Part of a small language model's weights.
Training: a variant of Muon for these matrices, 9096 steps.
MLP neurons of a small language model. Each row is named by its layer, matrix (up: input weights) and neuron, and shows model dimensions 208-463. Each number is 500 + 25 x the weight over its row's rms, rounded and kept within 0 to 999. Numbers have three digits each.
After each neuron's rows, "fires in" lists the words (lower case) most often at its 100 highest values on Wikipedia text that the model never trained on.

L2.up611:511555486500459524570481538515497505457555505545528495458497477509481502460509526515523470503522503522547506471568494483497474518491458504526480545464466454520505539504506469462465496494524547538453545490483522484500514495498478464570485545499484470556478460542507473502518510482493464492453531497493519513505470450468512496487465492508468479515517489494531527519498511528487515519509466514499509490490481509537528488453543464507500436473486520465503498464516490473514480501475547518517515512540521503496478484517469497523490506527468500455495458492503461483481466472480524466477504479507490490512518497534499516500471478546466479497520476480499493497493547525494514486436479536485510492536520500540505492506498471474539497549513532483559539546499485488468517457510497
fires in: "as"

L2.up1132:497479546540465511497555480485479507499535488498476519479536464515478483469528537502483485498471517469494507512488505463540483551497443472471463472499481479519472502541473464494524458499528492461503538487502548461484479522505472499497488501562481488498477510521497529499527498537495468479503548530447515490534488538518521509507470459460527519509460501505456529545527493496508458482518485501528505480469490489507515493532465483540492466484521521491517527464532476506508521486475499493493521502485512504486490498503519498461528479506507487506529505496502514503508481450522530483520479493498512507501484498472494519481463468485506482515494516497526497485477521457542452467496488480504507519456497506494507548526503508496483469491484529506483506444498500491488509469486497
fires in: "of", "the", "into", "were", "types", "all"

L2.up1375:494515498487484473448485483472485469485514531486489496498526502502445493468459499474500479500505498478477557565508528498505498479494474543552490508491514505485464511483484517492539503473452537483479488536477527500493482511508490494497521534488466504532476472478539501476487472474518463518533506516453496476507475467510490520538475509552510476486454513476502462547495473458469505488548481523521519549461484513527517535562470494498488469482498554520502530498479489501468490502512516524522470509504472532493469483539519514515499513532545489516497511539470496472521512482443452511497526520525486471509536498491468531518518524520468468478489504507450466494518496457529477458511517545518495515488443537526496476568497481495522489506471507542490479490508480501525513457519503
fires in: "it", "he", "they"

L2.up282:472492548510505521560469519523475501489505452465478522501480523489544484481454453508530491535484507506478518532475531505506482470470509542527439499496499483483475472461484504491526519512460500502495488529508498490502480465560506475444500489474544502523457467483493504491517470496486462473509553503522508477533504494473508464522468489475491470516493521515550473498509539513506521538487457533504472479448483517512502492555517525534538505542488466515482490499559483521489516529473475551546560555452506532458520510489503513503498515500451510543509551479504506487507496550538523476486476505507500508462526476514508523472474454511461475512500524536462483528466502477543526470506491457491499499497522502502498521521546496531474481507505538517510472481498535509516501487499454
fires in: "of", "la", "della"

L2.up3063:561446466517508496522529534489519489506455482489459491512499515517543472536495490463509534516493499496495525541466501518523521467487464488515491537479444508491468472481480421541549470507497504473501484491492504472496511492505502512484502500511451498497470539529461517520482477492551499502483487523467486496467488519461502489494504486482481530503528484497501504485472518544502523492490505512465437506499459484518453532506488492475504498481471467506526523478500511468491525502498502497520499527517508486469461474514516499527496511509469517482530480486467520492537517522519513538475469486526535494550500504504453507475491515483486498489510512484487495450479515473474454477520543454493529498489468511440434500472506463494512498513500529433490515522508495526500466476481487
fires in: "with", "and", "as"

L2.up370:527525559545476490510493527546507495542489512516513507454508492453528485483480483491480475502506529489487505477516473501488493506511488480519493483514498550487527482455502470491487488514495480536513494497508469509486492515501472494468524471550460519476476483504474491508485532506494495512486525466525495520537484496523532505471513509512476541527452518475510501537537497540474438473495530452493485515476487509509498512458477468508529468473478550511502496453509501542543512523493471508519518514502466467523499458525514482486518494535469451482544518550507531483481507522483534504485483540483491518523489506470484465446481488518469496535478474489483462517475515547513469464493496502507510518501491497507495599516499461537493483477502520529534529502424533498460501475509508
fires in: "of", "the", "its"

L2.up2791:525491522501480488542489512525540492529460507512474520485449499513507531500525480491546512498502475515501487520444528505514510518458482530487532526525506527461497545419516484475505531503503473467506510541485510507466481481458497484516517504510533468530559509473526483524482556511524512539520490432483554500478561457499516514512483466513490531473488464462531493507514474461510517474528479535517564492473481460536468507529497516493518492500510505547494522475503506538521511519521552516539500481478461538494516466561521483470439469509503522443501462525516491501497489509506473494483506490521520492503514497537484481493522533482519461500462498479436474463411497523494502495494525519501523479526524485497546535488487504530530484463512524494489496486538535532495525530485508
fires in: "the", "it"

L2.up1082:510486521544489527523512478498500488502506562501526502500496484508487473494479484535500521513474488500559501516549507520526532540531508506541536481496491486509486571498494536458472476505509514519494452531515449500497484541501547477469521510575513537488498569552518478471495480476484482531472519536494518525501495473507492495514518472497503488501486489477482514462498496503499527457547477512496511513486489517473529467524514481470506502490478547497485541498517546497447510498485534503511539469509498488499512508545506490501475488544504494518499482454486461545499479466494518456470528504465501470475459454470495506505500482497495474476472488495506492474493515493510538471488496516508495510470489523540464493486462493488505504463525528517502511445539473516497539487519479
fires in: "of", "in", "up", "into", "on"

L2.up591:521541501498489467491504523493492511529497487492466508504538466462489537501444495532468457523501561492470511527515517489484475506459457521424561531550500486489501503460522468463487474460530506474515449519505475454457497517496512482483508506504490502473479466527510474519517479520529468474514471445459519456525538468504547540529512451521487459476506479466499523486517504509532494478512471496533510479496494497498421495536555455485558500560514500481492501474505491491471546495507507523495513536496480551481481499478480484476533503526522484498518541486521527496544475491494506538493524554525500455484470520521519480488498518493504479525467516502465491527491458506486469484534495518489519486456533502524513512484475570535518522463499502454529568488501507505496460519484529
fires in: "it", "they", "i", "we", "oswego", "to"

L2.up879:525498501432508483532506507515489493464456539519490483486533537511460474517516515503536486530502496483483434498527506498500512499454495470517487518527515478525447526508502509524447497480496516495521548518504508507457519513499459499494478529557488478520504470496489514492494540489510487499531522547528510487493516565558540453487501538505516521526504502492519487449513462466490463495490471481506521524485482439517517442533489585523462513521511506532484456507495494522505474521540505524536481481482514503521504473496500494478467488502508447520509521483488538499543482476511473535504545496458494508492505556492526529536502495499527456493500494518497513551473453476494493477514501518479507483475513482535543483470470486513465496511467556489480504477500521513493524497517502
fires in: "to", "and"

L2.up2325:542485492514484503551532539542507472456485488508543517446466523466487471504463509472507498476491502472543533547517519471480494501491488524522533491486519510502527498505531512476489517564465484484501490473494500458543504494478474468490483522511501543528503503504540466504516497525509511492507483501455513470501516492495476547491545480497507486537500495522514545502457498446483497558505483513514501498487504521524481547536450524482458508460529488518490495562548447484537501473546488528506470533514500482496498473497543497457505472502459475511506478447479511491494489474474488497500493528514460498543544514494468459482491518498521511489512537492473486494534471502555515456502497534485499474484472501490523555473497518517491471455517474506528509516525496483499535483501501
fires in: "he", "it", "miller"

L2.up2006:497509477490542479518478508510466538479506470505464498496520531547454458482518528486522484569502486470515464498480514540454484545439496527501460546505473516522481515529483442508516503497523508501486501497519528504439531538478506488530526475477500498508494509519473481502543500508566508517512497532535537496536483464478529494535483520502468514495496441548544502491528484486504513511493475503516468501524459496503482487473496530515500509468485461500478514500505479485495470541543524509471538477506447519518492483504498487471523527468498483531499524519480528528503487497506515464518523507512460524505518475486497507511489535492491499520469434535528465543506445477488508528519578475467481508505522487537511476496494532480516509532513489493520496478511505482482511468491474
fires in: "to"

L2.up624:489488496508485465507488490496495505523481474469518542515543516504512479501529495451476535533557525500503525486476520500502474440461476502501470470487485551461488463557500477487515496529503509491486473514492509471483503469483498517480487511515462520501523467492501481498475495509530504531527502508505527495482505471425513452493511521487479491529489494502497507512490510470491485535517496525501490535507450494507491489511493514512483505542530437501480449464528513505458506559512504507489453544477516528449500512462454498524499482515492517498520521520508497472492485525514557532479469505511519470503488472538505483476528482477487459492510488549512494481498547517498548485514495533495504495493512474462481519488489535498519477482475523461525518475475443546458531533457512
fires in: "s", "and", "in", "the", "on", "at"

L2.up2005:515515462487505502517486504502499525500508534538484484479518491495544482535521479478527483540494513539453491516522507490497516533515464516490477523548517486521481527512479463523515510488471467482507468473483489493485492508476467533497498500501529532529485484506540479465519474495558526506511476501513534473480506489509459476540506513502520551496526495503479490512468491471514516507551497533488500532458473497462442452497469506535485496518503520492547492503464447516459501495553482576539526506499522532510503500483502520511575504512491474557532507489449509530503501521464509497466550534458439496507500478510495534501533540517434489509448479456498459515501481473527519484488491483503483472502487503552500454544493534507523523503457496480485514522543504504478520532502501
fires in: "for", "to", "that", "which"

L2.up2655:508487500533548525453512482446493502519540448522492509518487502487528458461497522503469553551541471490494514481456510481439461499463499486527511500513487506511502474492487503485535546506484530494515527556558521501489455503507485526468513511481518471486493487552507520503542523511506463498499518502485475491496509539452521523510460477512477463503479480513557472487519491478525495514455501507502489500514466487471512540506528547440473502468497450497460494519512534501508484545513499477510579554526513528501515491473492497534489472556514508506491497473542498509475499475535484444492497507432486510466503492519530518499526535528484476508519536495489483482501481526504538547501506438514535520512475492524479539487498511496511507490484485504516501505544495530506500541445534
fires in: "with", "for", "of", "on", "the", "at"

L2.up2629:485470494572492531519447483535514462528494490511491465500480527527483540520498566488491480522519529516467480481515508538512528501511501496495521485475483493478476518540496469503523526474495501493489459521503523463467514529458481510516508518484501514553516512503512541465492486500500526516501484502553511428495501470505515495497498517497498485499486492486481486510492413497452535544492494494516543489510485497512503488510504492500499544530506497496496501512542491495451527544531524443532499516494528519505463516455522473512498538526492544481509520460520530538535494493526455513522519474459527514480480476457511505491528442482431518498468495505517484500524472494520477480491484481478490505499497497526486495545457544502548483549462437479465512519463509502534486501501482
fires in: "that", "to", "such", "has", "she"

L2.up678:563510470471478490478499525503461457486486489502478519539515475501498508486493512487515512474506500465480490485500534535490513545529527480473486510485545463518521469474492519513483553500559489480541506479509533538514477463425508493503480511535470459535502506497500516537490514508488497533532492487510489480494542484480517534550506472543446538495542496462513467482452502435465471504490479514502505473500471545533512524514516524486547488506512482493549499444491514527544492522490486502481543488508528507514502461500440534495489459450491437502515524511510549523480491476551530517475530464528493448499468502512515502515473479479505493522507490490484458469496471511501505506520505536499472467494512468518519474490502533493509564526506427502498472499465479484531514538517489
fires in: "which", "who", "township", "and"

L2.up255:477559529480539485512496503515497495488512493510523520485483518497499484476496527495523536487480473452537525511484506500470536506446505504515493483526496519533554539486467507449522511500476525507527502502516476531498477497488498512473495520502545500481518483512499516512506497460530487529521531495516512494471499488508499494470527446512486478530494523488529528501492481501484507507493455507510524472474495533475511516438528528498481469531520523516490537478481527510509561508496454520477478531501530537512482523523498474493533466508494513482445483439481484523520511483500466492505475489483465519494494470496472523541510510518511503502527514484506539507504469495500503519503524512514524491512492546493484488498477499524522491485506536490462485513573512519522511484499500
fires in: "the", "his", "him", "its", "himself"

L2.up36:526479493511494461535474532497505495499494488524499516454474482538493527491538506521546480508509510519511534502505479493501487525495434542498504507522481476485509520533489489530496483482449528505501461543478533470497474506521489496535506535487520494506461460450486501454521515455500462465473482532502472509522493493492514486506490484490488505526518495494503450461504496506474471555466443527509519481524494529475555461478523474502550499542469555488538497503486465488453513503546557541546488450500489504527491488525537497472512524491502487506504498479529510486521510498483499486504521530508465513494542533485542534523486483509483488490504488475477469498500522509560528534462453524534492513499518526489526497514503453512534506513498511458491473521518547506509536510486492
fires in: "as"

L2.up1636:511475516512512487540506554471488524494552463500489553511498528479523517523507466480496522470545428529490458487492524504502470456514491537555487506489495489512479482497534527545501519521512495524458499514514543494479500485493484530513494496535452495490488518444485527520516504523479460422529519512492517490515460540515540500526463488470512512541492517502486524464523501516488556498485534479520514479468469508494517461512531531517522470513543480501488475471575477473522520541526477528569501518484474550489490510508474541490503501478478497486481545525483486493479501541479524547497529486552493519469512500478542491515443473528475514513475476465471507535476484500476502519533502505503515439505494532491456511535526499488478472533514550532484487462507472504516531489482537
fires in: "of"

L2.up2048:521493491523485459486506509504471509506480506519494544475511548504506507491524478520475529537533497464524494537492557526479499538509488494500473456491504486553525491514494511507493475439502461489497536523474524513537550534476522507451465489498542529523525494523524527489503498496503511463506470516466542492466528454510498489518471476504520475498511509520505467524496481542532478497502413550508496510478535515525501523498539545499488555474491468522465521494497469484500470497455533507444500470500477490525512537534491488496486498517497496479490498485515469488503529537483515495528513492558518516481513509528530502464512510451532477516531508484505502508495501466465483499470498476511509503492450478503492545494534520476463516498473518482502520524512474490487507479499487
fires in: "are", "could", "were", "t", "would", "if"

L2.up2463:514490509492525534531514525505461471422429478509512487491498489491498486488505534477489512501509511488491497519479455551465463551535498482533477485507530546518542486512489495489533465489483484515486528485490478520527513471487542515546509502541524438513509490483499467475528515458482527473510478533456525482527552483485511515527529499478469512462534514537476517510521540526499486466538497508514502508511512507502524508484499524507503475481498472509500515467479479462504522462508526472492516477494496506498473535485510496481460496501498469472505526510471518503529490494543547496481476499520484488509515514532507551512475474553543474487500518450495512499516519521481526511516459528467535480481494499472524497501568526525479540552469487486485503489517550493485540498505514
fires in: "which", "who", "also"